python train.py --d_mlp=640 --activation="silu" --norm_place="pre" --norm_eps=1e-05 --positions="learned+rope" --rope_base=78500.0 --qk_norm=false --init="normal" --init_std_down=0.0 --optimizer="muon_variant" --batch_tokens=65536 --doc_mask=true --train_tokens=287300000 --steps=4384
MLP neurons of a small language model. Each row is named by its layer, matrix (up: input weights; down: output weights) and neuron, and shows model dimensions 0-127. Each number is 128 + 24 x the weight over its row's rms, rounded and kept within 0 to 255. Numbers have three digits each.
Before each neuron's rows, "fires on" lists the tokens most often at its 100 highest values on Wikipedia text that the model never trained on.

fires on: "M", "L"
L8.up114:133148145095203118122110141089143140113117133131138136096152115124115120130131148129151123089158143119173110099129159174141167128173123122108136077077122098149081152152157125123133124127132109080123097150125089124125106083145145117118111125132079130131103122114138124127108135128141154140100135177140113146159133140151141140178096146093121118116185140129127116125128124076130144105117
L8.down114:126113123141134152108130097079167108125115146097157112167144148146127147125099104153126081153109107137153105153145141182117167177142099109141097135106069094155111131138118090131154156159128171144080080141128177113121091139124096114150101124126131113127106140104148103139120109131129170126109133124160122130136136096120091125128079131082130131122150106137143111102157164132156115124127

fires on: "y", "o", "'", " ", "o ", "at"
L4.up332:079142081142142138122117136146181109116136124143147146139122106128166153108143151160148131105121086097165124144125102113136118160137129136109131115119127085163097167076150140113132123137143163129136112117130127135089134077103151143113090125138133174136104137141131100098110131107110098133129132134159145136064158168104124116107088144148106109172141165137141145133134130156079153096109
L4.down332:120112150149102143109112151118160104135129120090143142144137101131182158129116094094123063129163103142114115097135170096131150085130096129121152161113116148116132103144135172112121126119114140123166103133092097088128096125094130136146111132135163073105108098091135136167101129098119149107115135154137151143146075083105109157097150130094140152112082120152100104159163102178159119147139

fires on: "in", "kn", "an", "ad", "mix", "on "
L6.up329:068135144090142127063136116154122132144117121139147134110137121102126158101108100077122117140125129164121130097102134093144158119123119102104171125139118108114096125172160156146132083193128125114126117115147129121136121146135113148120141133148151149134162125066116169133157083103161138109102163114126171121101122124096130104119132151134171126148147144181116157142121116117073132113110
L6.down329:086149102187116131166131133135121144134145116173115115167132135150107125084120115101112122133116097121165075169125118145131107139128158121154140122160096162133124114124086138111123143139173152126148138114147108115128100134094104124134129141147154101086123133110133090154151105099126116126106099146109164140142124132134094142118118127124124195183156137142129146155136169157129105178096

fires on: "200", "199", "I", "195", "197", "A"
L10.up143:135116119109156156153137129110144127138110088133165135124128114137121142192138123132120120138100157155099113095108121136070116096127122094129112072103135158132173146153112125115101147149137119155126129145154092094118128107135106098171149128162142128119133104063136085112128167130091129129103107124121101138131132094141109129152137122130118099133140157158072133112073114149160130130171
L10.down143:115140083137163129061077085096110126147064164167116133151107139130130123098130166136095136103150124112093141112134156100164093115088110115133093134109117171091142122114133151134118135088155146097151105168122132170131123134143151115152141106091116123115111149162124166107123117076119119069147125101157130139118113151122153140171095123103118110118109122124116110103134129161115171136127

fires on: "in", "ar", "an", "mov", "commun"
L7.up274:106098122146108098102145108133156122114137112135132154155118109131126161122114093085137122132155140140149106092114132103142098144099128063133139110136128159127142120176174112161115135152080103121126130146158137134159152138153107091121152109119113140138118139129151134089126091120147158122180122171155117155144111113093103133120135138152179114171160155127120150115083089123154148133123
L7.down274:102164133114128128113149111142130194080072142118131121140151162120136153110163146172091094162117106163107122155143135110091146063166137128132146093101117124129096162115135158130100141136107122162163172098094128121136132128103141140128120092153151145129137117119141194097185112116094123132135159149100143127126118122123093116159124109181101111126152121108143105193123108134111116145126

fires on: "M", "K", "Rus", "would ", "il"
L10.up184:124102096075173140083101111142114162144137170164146117114161113135080150116133138137149133120179124135127134133128150154130163120140148117132067139110127121158104092159127135135122172091129134091127159117136110106138137129154080103132132137087148106120124106130151116101126107151136150126103106163165152140108107118114074131121148144099149091131222137148125116117100110136162122126112
L10.down184:114119143097137197144150136120105185109118144129088115173113108145156138114091119132115125140093107115101167102155101147118121132110106115095123100131150124110100153129164126081137146139099134145108134130144181122131135112126121114080116110122099101146160165144130131127152082135122131110101125102153161146164137146118097147093124092179153143108139126163129086151143133114171170128082

fires on: "l", "L", "n", "p", "j"
L9.up151:130108117120140142103101129133092116145124098116157152134123085173137132152132138110133093134175138150099096130098125109131088097134106143114118111084118096140096115154155129136151139104120160148083131157093182146107150132101128130121097118150131123119144147138173116114096107114151096100146106123111084129136142125107142126141075138101180135127114090103183139177177149126119137104175
L9.down151:102170149104152129131110098116112098156129115116140107127137185102081164143124094124088102185106158121135137084140092093126101142146136174139130183109123131152144101121134158113122125115129117158114156163114115132117125099131133136135130151135105124151127171125099106138148141188100179126104102124135131171103135150133132149108108115085152123137116120161147134113138113141157098121126

fires on: "o ", "ing", "s ", "e ", "o", "ind"
L3.up499:106118073133124117101086132133150138143138098161154130136120111141195141129107106119131125133135069135162160109114101130121144118092094166096138125116094138136137152096139136109124153167152157123200123120148086126124146123103156125131125149108111128114141120104119113112140125152086160139165148109101139141112138102063103111128108104149099106176149142117086163070132137134155151124132
L3.down499:129135176129084119146118146105124112142139143139134146086131137157128132088159123150143103133119137073159113125137141093144092105133164074140121125149173124125165121141092145092172116089096088145088121129111143151120161127147124120097136139139128105157077112118107131124086169109076142134136102134128151122118112155163103097130140172142146109129148064147145126135150147146142160131108

fires on: "do", "dec", "ent", "fav", "ec"
L3.up65:154127144101110146107114115149098151106133082146174142149140127146097113066143112089081100126059153128161125138138128117124151099168122094134149110107135125096120126132142160101084117126131121097091170130166152203181142138129137116085135138111118117141103137075167107132130132139120164137128110109099126131148134153124129151111092096131099099093114094142126104146118086126092116153145
L3.down65:133108110146162095103109139155107155118117073124095144116105172137152107127123098136090118130104101119154139124169114146126160072112118127139197172140115138129106116092131127135124146124156030102148109134138123096137123128139161091104148113094093115104143128098092153124116121119164097103127143122151080124154116093103132153118094148141127159088130123135111104100125131135172108072108

fires on: "L", "l", "ro", "E"
L6.up385:126153163145150126119129148135131123142151119134137133134164091105124138138121145126105114152121120147118069109068072125164102114112148157128142122150109155177119161107117139117133147136122145131117139134087110153149160115113144073120123122139109117105114097165157136127107131113114156116154121112104094148141118130090127080146121138077145128188107128156112123118162183136122114136115
L6.down385:094113079098115123134119148127133119133139075141120139108079136138143135125138143132108099176113104134095156094157138132155122167134144131098104151094149137166171105163140117123147112100103116142111113141129111108152125131152091138176125137138121150133101158130128125149164126144178127130168111084095103147166103135177102137130116114102111133128157131157092141170091139136110118139127

fires on: "and ", "a ", ", ", "\"", "of ", ") "
L9.up419:117148131108170135103119106101083126095111112154131135125151071134178088118126095109124133144130125105112156120143119207130116138114149136164103081086126179109128135115196120168153098162142119119160107151182144161116137152096153134145158102146097138129109171115133136140131135121142164135152122141114087133119109124135113106140134147097120173108129135126146135117169145115094153135148
L9.down419:109112149148121138138117141129118117120135026181125160138165143104156135154124138099136180118159155147140120126158117138112152129158119129128088120127125109133116151153133122116105122124150137129127145112098117132124118141155111127157134148118120088173110146170143138121130143140107116105083146116098131090136137118155119161085106144118088105209138127125151191119109137153143128118102

fires on: "202", "193", "200", "189", "199", "201"
L11.up287:125102144189166106125146115160120136148105121132144117133155070151113109147148150138095126125152147098118160101111151148103130091159111126092144151148145092112147095154095134062131134137116126131126105096110111100108074082117101111154143117151105135098112143116156048119128151096151093126095100114148118140125102109153170142147139114160111149137145136089129132137141144167145089152166
L11.down287:114078116197121142102092111129125130149136080112155181114115138098120138122105115139150143106132114116164129169136131079118152112118099162138120104111138135184154116130159139161125106127150163154125135097129096138115116128151121136114124127131128154108115106168116149110117145082088138129117163153136134111099143118078133123205102103083106062122102130165117125109103156139107176122102

fires on: "as ", "=", "of ", "former ", "List ", "cri"
L4.up61:154128116104149074102143123123132118169096118160118142110108122113132103151126110075118136131128148127114107091120115126185108150183146123132140136148170136120149161104149140165115096159138133145095110170169113161136149150093119162122148126138112157123115109072143146076161126133100149139114082161108111151125103131119135146097148156167136147098098073116097145126086124137114156109155
L4.down61:105103088112096148102123130132118102128157100151106147169092126163128121158143146122138110102112144153084135114144103190122119141151136110078080146146119120137133109108182115112157107131153106084084134109100149143114110113115150120149152156100102121102143148130067154124141139124091180126145142103140123101135124144092140123109146097120085140122144125105136127102121139163139158085115

fires on: "J", "D", "M", "K", "\n"
L10.up131:164115114095141145119092130131103101139107129179106137146155107103125137078148148142131132137100124101134116142135090167124129128165093098114119097137115106136098164120130159184128161127120118084115128150140098131083148096112152138147109138104125085161118107112154152124095117100122166131125086129151119141159124099149158098169126115103165116123171118143134117091151127153131119175146
L10.down131:107138103110096133118085145128133114155143107145152104060158113129113149134102133157130135133131128121100127132147155177108134160099123159094152102107146135162125122113117139124112139126117104115190128108195142108143108170151108142177172128098137118102133134120151134092100127096152145096139105111131097135109117152141096129142081117096155149101155133122118096140152150168200116097156

fires on: "and ", "a ", "American ", "and", ", ", "very "
L6.up561:159133140127143132074071146123078146109111136113099132097109136116136108127086155089094154125102146117144203104132116110129152161121157115144149117074135182119115164121165143154123121109131096183107172141132145147090157110138138114172148119131119097132079158118152119160130138142144126152143128125122083120146121145131129073132164156069172118137106106124117142085113121139107129134123
L6.down561:120119129136139122087133121085106147149137091160175130143105114135129142180135127101120146100108142118100158119136101134170130178142145124150172171154127095127137124121148165090098104110143129113129103131143069098100103102094148132099138107151155109128129119152166076140149163165139097166144121129117088085136122160110136135093107106111135102173114118147164109116102136101091131149139

fires on: "es ", "s ", "ems ", "as ", "ales "
L7.up238:111121134142150146127102151132152120140150096109157135103107132131106096160099093155148153126128101105104121151126152144127081126129096167054166106121084141141120118177166151133105134130175152109144116106136170140129133159130116129117138112142104150171155095120132106125118107148147144078116116123152121135141132073075156102134102127149161125090130148075105121166108116150127092119147
L7.down238:110135132146137078111150141079141146133085146139112158127157122113172144148149110122126140159093114120104111121142093094122119145175117104110108153113121097127120098120125114136116189168146107200104128128118095117145150125130112136129117151090132134129132125113100114167118154144085174134146122118129102133120167077134116129115138136157127140112163152112124128112160123094124126072108

fires on: "Ro", "Mo", "Le", "cho", "N", "Bo"
L11.up636:161118131130102100125139085146172145080103122128110116136120154173093145112144141143143152090157132162135154117127127108108116102086120098121141127119101113137138079108094100128139081126126105179111127146108116143133112171151163132136147111077157126173125113113148134153099130117129149129107130072131114174109095139070125126110119197111170156101144163101140130098126099160130146118166
L11.down636:122171117101170103128127113096097124133132110124097138100141108150130146114147129107145150160101099168173090109168158153154136119150163160133109072094136136120134154115130125128108147143147140072149141150110129126133159146118142124138140143092126163152133123135103132096108161135114132128075079121156109099152121153108136176124152118174109123147094103128149123081133117105120100157133

fires on: "ac", "op", "tic", "y", "ly", "di"
L7.up275:115156125199143128125102149121089130120114142101140110080104104115120150148120146089125157105141104149141096131097110133126119121076141094151123103105092111102073143093126130118137150098150114150125126093166124150120179083129161148161140130121116111102135164089129114103093115172104155151121147179062090165138158119106114105111106144140109090150149119136159110145095116105122131128108
L7.down275:117097116125157133130164145135119130190113150148140124147134121110129120156128087065119125177124150130156134145146110138105119147123143139114128141095135110119138117147162133133136090146111129065117100168086081137126117133089103121120127160104118097106073096169133123102115134131118095124091113155112100097110105116141106106150125134168136125138103115100137148098077135116100083144097

fires on: "'", "li", "/", "bro", "children", "km"
L8.up579:109091089073130121149139133146125161108097176144132107133154136076119093120107135133101135135131097125138129126108108101132187079128109085157143143115128112115116106095114160190114136136078129154117139141107156158140118112162146115111124129093161118195114128104129107146129129136137102167095112135097106116136146131146128121133087130113145136118114114141131105102186100139137150132109
L8.down579:121103155115109123121129106108068083111130118114109130122090142132148105118129148131124127149143141138149127119101145082107166107102070105151117163165121127133200074122101118145123140149095137140114127121142143144130106149113118160098140122101092147125113165104138122132122124159146114084122150103125144171107123106159129135136147162142136123140094101088133097091109135097140184097064

fires on: "191", "Bro", "199", "190", "193"
L9.up284:142102133125092133150128107152172116154142092120134141097110121172092121132151102145124124125114139127129168140082138113115132091113108126119154134145151132107159116132106099111182149125119127123102142129120121118105137120117145153142121102155144144128092113121128141111089148139101130064110101198155136139138103156097140124115167073185105119156127158139124098158164145135101100089133
L9.down284:128119171145181151121130062098113205149131118122152159079131142141118132116122164070149116131150126133123162120125140118127129090164111096142148144148153111094141151113126119095138160094108133171131142099172175119130119101129137085121128122138147129089107188133108093111121181079145089120140093139097108144130135118138107118125132133112134076139130122099123112105138087104126138139085

fires on: "C", "ch", "M", "P"
L11.up60:140128099140125162065115078150142158134106146088115171102096141162100142118108113104145131102116160137135112133162119185152142151141144124099139118109101133162125139170166108125125120127118165142110105127131116108086138104127112150112125090141092146104116126108145156127124155121145128166103114166088131188146136092122122114161093164145143094121108125176105110124164082108180125133105
L11.down60:085149130104100132103089156120133112105121113101136135134122117080150125150115092100129135152111165164129106103137111171133113118132128166187126120124131086125138145140125137081105126164130113122098097141085141165116135150124088114118118127107120132148137121145168134136113126125116143143141123108140125109162166114121109153098080131093118132125138112110121112145150099079148099113139